Part of a small language model's weights.
Training: 715M tokens, 14577 steps.
MLP neurons of a small language model. Each row is named by its layer, matrix (gate and up: input weights; down: output weights) and neuron, and shows model dimensions 160-287. Each number is 500 + 50 x the weight over its row's rms, rounded and kept within 0 to 999. Numbers have three digits each. A neuron's up and down rows have the sign that makes its largest values positive.
Before each neuron's rows, "raises" lists the tokens whose logits its output raises most directly, leaving later layers aside.

raises: " became", " becoming", " becomes", " changed", " renamed"
L12.gate324:508475567506508466544479469507602522555479560429543511519494593523491513490553416532410491518455588522528510450477573503557470486522510557420466445465517567478466510525440491531465468593504465516541585430503583454528485500478546472477537553536485553445585569562486460502596467597508510401457517456612461465410428530512522437550566461450563436484473474510542481482522480522454472512411
L12.up324:531560646458565443550456518539422472483499519569602477560657459513550474480520574422471516397432436470512493504484492416589558522511499549497563559467623484459536593453559511498587458493501474563521544533518507510450542487458548436422554451493493546504490438454471503471540459546499525586475494471391528500438447586499471480549494519457500515532602526537540451502451609568446541424565
L12.down324:500448490527487562436510428427476538548539599505482560562482448514419555495522485467500484502524448481494508508465619569586525540473474578461453445483467493572520457591418541459535538604582496456462550475451590461509587496504484444518500487491504468549469464458609516565592448613493489468557453543550433487452425518560500508483532487484491480511491384563475481461459405507512522600482

raises: "ura", "ure", "ures", "ured", "va"
L16.gate705:415493542501443477479433550500548458479536505585554453439505544521503415556459419424448489458450445432413549489571448462686515593495523461561517545568482494552506504472523574491464535531546534469529527510600506533499533556535551512464524453484456491462520376565531475445448515410476556523447504524471455474456539465557520468605445515532514468507499440555511523537515428433491547453456
L16.up705:438387514498533594461542467546520384509519423495459532463535565487470498509499466449463493572446499415457488525478476506512488567467490574568483423613487454480502514496600488499462500446512475444503386509513518471549473612446482519485606485607446406524440522461499494477469534460448561583495509522464447477480464388505602565576537556420537501452533448584558467582558501476578574515548
L16.down705:496487539465477444448451464462493460415562557442525539426488489465535502514454495565554469514351478562471535525470469521475547579480518559543527517563503626513537428507540408525490468525556486517537506521514495533580528522461483571614617474575535482598476483548514534547520492433512573480445546488505435373502488526526463511600417416601477524511547544459512527561386450513500512380488

raises: "s", "ed", "sen", "sson", "ize"
L18.gate331:522526503413454509457400494420520515450533469589510534480526460486475472551537472425469487468485474508490405427528451524448600534469478467574517488463495546523488541564417509518514505487595601460576416552521411458480404524516533518568433612467509519515430558460561506501479533617432523467508488399522443522432469562547478557549523534482575483546542509526464559533414547455480550531495
L18.up331:512504418548417475447431537486524447439478499369580472476459515444501514467440485481433565447540574438498466481479466540517459515508339483559538489466557520416457536538547478559526416478578458452587447575546574555483578511457610489518449546545398423494423448591456506502472578482502460480489390539358465398532525540465528475537506544556506533480524529482508558493479527416402429529486
L18.down331:442538437396443413528506393504529469510607490571572551495492471495510503492484605509481568480523525574458434474366478481463427590564550510533511533493446550483518489489592535456513541450517463573402523551498530469552365471586510540409537440417553528474402425550420546530572384598496522471465381537483474521484493493540550567452438543498496477486467549593438482547460535495560497453572

raises: " they", " it", " he", " we", " They"
L8.gate149:546510410585537516602355519450552500514424506558618476534420525627518432513552539484542547511489409549519499517534473517568569605645595519497476506410486514525536618490450506515591519497455546515489503525496517508477470433597370498577484513551419457378487564474548482478494508481421450527476525473421534492515427494476452460499590498530564441467471480422510544491431571504562529590523
L8.up149:503537471446493481468615500545502490522510605496454491466515521474446563417521496478480473379429509534488543545441397477492496527532479501458532474454477391547450518519485475570469464512538528484513484442553504591598521429468492541416495391425548521545509421523476468554486485547491497500541441520493465522479549574565443508484555494446547535457525502522548552521386505448533447488493
L8.down149:533430568573551566477405526488538527534521426478578520506447504465449469443469487572495527558505497469502538540511591495553498470662469501542533477509510537515469465502543514461537470549458419548533472516462493477445575502466568507575510460563428408508461550470587554416560487528533465489597447467526452440495472507478417512548538458517542580393577542450474495458538563531539494525510

raises: "und", "mark", "sen", "hus", "ste"
L17.gate794:485537440481405529491471437586538440461423415514539603597466478486379475475523527484539605458525517433544425437538514527566501539489479526424485500438459435564463519449517498422538427477465576426504507459565467594465515522485537415495457407595496595594538560488453552506464443479515469396558408525444460561496556539461540485519487544517450491508486430554509529490556469519460427497430
L17.up794:505580452439519482481518413587545465482474536464432530588438454427484415521561506429515513562482605417544549528478406476517461483453536519480506458539512407509478435447352437403500457560460552519594471484589581447455537423551491467556451425536618487445614550474522431506632415535453528521476440486506477582526519412466498438484508536479570475453471473526515584464417488527502507509458
L17.down794:467517493435454455445442500470526399463552475472534453456513500530470428398537519466503508366432513485545517529564574530544571566440441480526514495572507469484489562520446363424499475461555406437450496550585510517541453446511512454503462457476562451462482524525419500573469469438613438481437447432502501472556494446570514524522396531511514534546518450495485493433497551452519541500537

raises: "uli", "ually", "ula", "ular", "un"
L18.gate372:473524482463478480437478543430540419584517476463454621438509497493427490517479575478500532568451533495567429524554421481515506550598530538580590470472441476561508499545555528532421487496523553552473536455458448524539594559594461498495446559542547545475517516479522443516489449542440501470566592514467513492546431511544514610526615531469525509425458550434505507468482504458522507564595
L18.up372:441437490518446459565476404400507521499473476552544503532515434420456590604576441457587481573403456489474480534508421500417487535606484499548582499449519534490462485575516508573418434610566561535550502503498502524498549488522477496464568458444578414500492410550539464516532521510481488473456514521512452405467498486484534553469494516456552455485500411362494383536486490572445412521532
L18.down372:554509531495407485675563496466476483462508506513533571429428458510522517536459398522440465519440564480497334535495492559460489475475574540523506454534492543462491459563396508432575478513553478534500450464402482594525572495482468557579432492450517518488553551478593558492457537449529512510505579473514490432567539445490559550546639449481587478449480397411518536458532479596502461492555

raises: "08", "07", "03", "05", "02"
L18.gate783:504541429538502469525477497590535502483520448615424469518530401520474493619435497552560572547457526476499427597443454507407476538426476520535552467573481472489527552541508408467436378553452559563506463474466556493473504471529525479422596474503432462501514469452536575555456493500518504421490571513537555573525595530535584513594477615480495424560471508544467541497461469462573555549493
L18.up783:521494460510578449480490516533471432476514463542532523604518472541537456575486407476489523531512434483557457372457465450520481540521523478429563439512556467554536443493473482509451442461457474584564553471471525564361476414567594407470544481486455524456452536502539540503492531547500583530612505486475463429601426590485456475494488480476567419501501595402399540531526563563509534507489
L18.down783:493462415419484470463430493521560441529544494505610558504461462554460433518472422561515572477433482499478465474484568549472542533516446487534470420535425508484549556560478552533496525524466496545321445436618509551469507492520410530479483437433432420486564397530441487468477520450405532467527576520602655511454501429484578538549530474584477387468479496549485559434533535530461560523619

raises: "ular", "ula", "ulu", "ard", "ulated"
L11.gate221:537486518429558386441503461496552534537530590430489513622529551473554455563517477534510469542471599382465506494534531517538433597577473523463501499560493443539471527492455498528564482342598496504460510493494486458602599451446600478411424515474532513498523556568495485514420577592578487494500414531427514527450449516521462549549506524459603468487514513555466552464524505496436514633441
L11.up221:509587450542441577490620578494497429386499533518487488479477489540470512567555472523567545460489562524618446547515483417531546545559530503424529527581448544531520421590523530516502442448594500572489559452504387534575512478486545477470543492486501552576516449546469469494522592494548457596452493575456437508496489539457504487570520566390446440514486431451475502499515524439500512510527
L11.down221:577505564520492457509533532483544424482533563565468564557511521410571541591488465481357469471469471475498405467494545543564480576597507568457538478547495523574522507483380574473459537450517546426531563496604400471532570473403473430464503522429514521507472499597526471418511459449508510460469514542465506491485522439518447554520585446520564492521497518436441599511528459534496519509500

raises: " they", ",", " he", " there", " it"
L16.gate264:455558619518376543595423572526514520457442501529542490601467517474555294487479586447525497483490462491507485489545530456563584586665421557489563518443467567518630599551452549452596509509466515506480440565427355505460542452444481525540465536516428511486474507470501492476542490503443536491457564540474527535519481524458530393477502503480375582507485461443554477458463501476544524479494
L16.up264:518511521470401601518436511441568506583513441521533485534493444498454353487567478398565561510498506450573563461624496572533607491601425530476527511402559565524497521533494504466528521499514495522504455481457402473521646402557432554591492487447504566519480523583434485498584383470533600514471578503480525591515488514587491496594502467536446566478527407554431448464475545552554491492501
L16.down264:510465538514495516551396548627439444501466467460570466503538580523553390500504530501585524481490528448495462523453522498493589463572533461443464499562384420554603528503551514529535404498433570567508413462473580513494461501430503475537427500530411551497535507533490509496533501503439529495502561488408520473588353532427527409478485531503455532484470508482482571487513543515453479467464

raises: "und", "ili", "unda", "uo", "ump"
L18.gate304:444522476488470447452495559521467494520377477462539587443454548388589475519505520515519550501472628460507490537474495505597368545535598510545551537450488558520439494505482515441396554532504467511501525474471544477476462526510413521437561555540401493543468449531382498541466518443477441540467550456519522581567484468555430520525557486602486503526498634540577523477441453471489470466548
L18.up304:398537477523444498491536489507459469489462448504554571445435584582475465515515539488491566516562516443500573470513640467538470553522524576524463532383431369611391497540503511475586456476480574529496527506523522499610480497437477585488456533532486446485533499523404510518516576458469477572519509418493471533460410584535524545517487482407475449444483448565489444570514527540561554446479
L18.down304:596510475457385446459495464514419478494595576414419468630484446519501510423479555455529469437488458548579575498475574432496563564466629615526577557518490500465536453430502448528474495574402513522481534461532478545540511649498514549576497488510552515440431485532450567574464622524502545499451517398452498476523538488588568468540548509532500462584521516467512499516607520437582501456532

raises: "ever", " they", " it", "re", " he"
L9.gate705:451538602416488513540551463444478425536612435474424421505524474463495514487513511547463537521513564431564517556576477483500516490456513470432476563432440517509504466467495525497463423548518525593521483506512592447421580595482575472531457448515464501535501621394506479433530412487510488549468455585502464449543439559441585487586509536414462479429531416529565516487452547490536516509446
L9.up705:558518537445493625507434469540424457461507503453447467533482432517581484515439561498583546462464489438444482557462557358503543420486505471489587518583430517494479474563488568459519566482557425387495459420488546499452462536532551489455474612544545544477474524431563567536401470570512524595571436460493516480466383494448538460609517479519455461454559610477561564486481516450523523497540
L9.down705:606518507490560550514526496510398438425482473507518545499434572482581550504511521440473527449506503426505467499424498526519419422515533454488618443456467477510560444481408599414448517573604488504521461567529577484453536497469567472523441496477546588574447571585506508558462442516522515545553426537501500408545456533425495535585430478510448513491466517450566463520532494458452505530559

raises: " tr", " cell", " viol", " ob", " alt"
L16.gate166:468463603523552495474501527467437532588504583402523492474413481519437473484477580446439572496560492439526560550532573482521470435548538542501513416524528494530427543466549569517522404547492585489405572515495449501572503543445545510545497463545552480555518407385515501524555555519488461450508380519575507520457520548461527530445499441543449425593432479539511488482519460507474551486484
L16.up166:431458502569568504447530568517544481517542530533500512487512444404402455414465462494502450518531494495536477508497401425525429453504559487503534525450435417533411492575481471431504502532503518560443459577618412464440535536462561481498537449497395537628491533489492556546569413539526513547473481473502476489450540467444492576445532515484399513413518607434609537574425433555507578485570
L16.down166:494514415479465569548533528520475562509479468439481571536444446574461461597514488495512453449524418473520458491517522510419501534491575588481507502515663513593418456472526457507460546454457499512553461521527522566542472534493531477615530404510456571490503461451502514514535498415479525456558553531553569481547594577559528484535480512459528443511473536505477545496422391582473484434554

raises: "02", "04", "03", "01", "00"
L11.gate68:390596414381498513565467558490508574517491501506534491624485419579526502503474561443520482490498444479555497476526481512446477505465586497545498375497448455491595538560559439394447485483432466500456524450464478548504489485510498603506437602506505488458520486522513516536463492533434464523610500424510596504578547487568558560627501482509514514509533490454605541454552494487525438681432
L11.up68:469474539445563505497459523536472435505493557452436516577553464585510480479475487424515490515469507591536467536471481506418608476440513514569563493534433498455516558581516447376497511543542511564532493455464459542385415483439455501526550473462503550490603547484532467495426503465421466467475480561530515545575484519534430521553580515523556514484594523445443530575520432574475360553460
L11.down68:444539458519565541455432490519482520466504565419487623511448559457563465468552501445523478565464625493547416517565468449574516482559516469579524431513550547468518493527498450407567434471478574517473489479421425463387518548533493514536550469510453559489547562541558450510519442529482441473551560464503471487576526513580470514586476446540445493492453521425470498547504466575453488553446

raises: " have", " remain", " be", " appear", " lose"
L10.gate279:459469522440559523424515383455489494485373452514444463439492392475492504477482507570567448505400493552548555542499540488570493550514558482432533521568456421549523583550497483572456565529517470429454502491496494489496434469530468587486519533535565637538497376604598561497461463415453465460484474441540490512413478483429517544462596486582458496546468536584571484476546565438482553546512
L10.up279:502414558438610483539411424524484544509495389510484399387536487479450555485486435452505453483425520503501454525482472491445494510411470589543466515611478407448491494563446516505448545542495421478450523420462434560401485508501411519471532541516482464501527460550582426531605539483518514476473490504564461447505444524490536551468535474508499536563451451422510566463472577497523472555512
L10.down279:513453507456551495507562446560534461457449441476436456422608423479498480527557486488516392516524518503526528654466580482500499498511534510544386485539441508444430511615399461563402490509426399412507559447463411565491463484488436508505525548507606508513503448584513555487488537476497402436498589458577496472541458572412549418493562526541540492528512572507494434506555543466517482442511

raises: "ter", "urn", "term", "cher", "ami"
L9.gate700:455475458506465432536458580460435519502614414425429468491503469466516508478431557489504503395454460466470556389390415483489593570483510422549417534443424498549493480475451511566469479557489538541438559432467385506487523495469492598467563477508379426451519529547582570593498483478490444478519444413492501417474441542621564478447360564540581430496525460529478484545583535494357482505493
L9.up700:556466533492574490568434555438436500522556559559460430520584579522443443474426600581497429502517526514511461454432476539548573472476536456520515477467554534630520452502518527540509444454483467446579583496494452443395465618481460509546474531534413478396530415319504520613513508513509474459451455469456533413480518542525557454560541497550527609432527528455547417596505452525408522484483
L9.down700:560484558457543527570431554486507531493518501610514488480490478636511521450628457407462501513504581574533426552568534433547537490437504461507467439343421446422499512471566526479491446487532467553468508497452456538466515544516497526541484492460482456497555478537554525466540532471389473513580434488580501513525476511523483411517518470532573452507432491544581573479576421537491528543480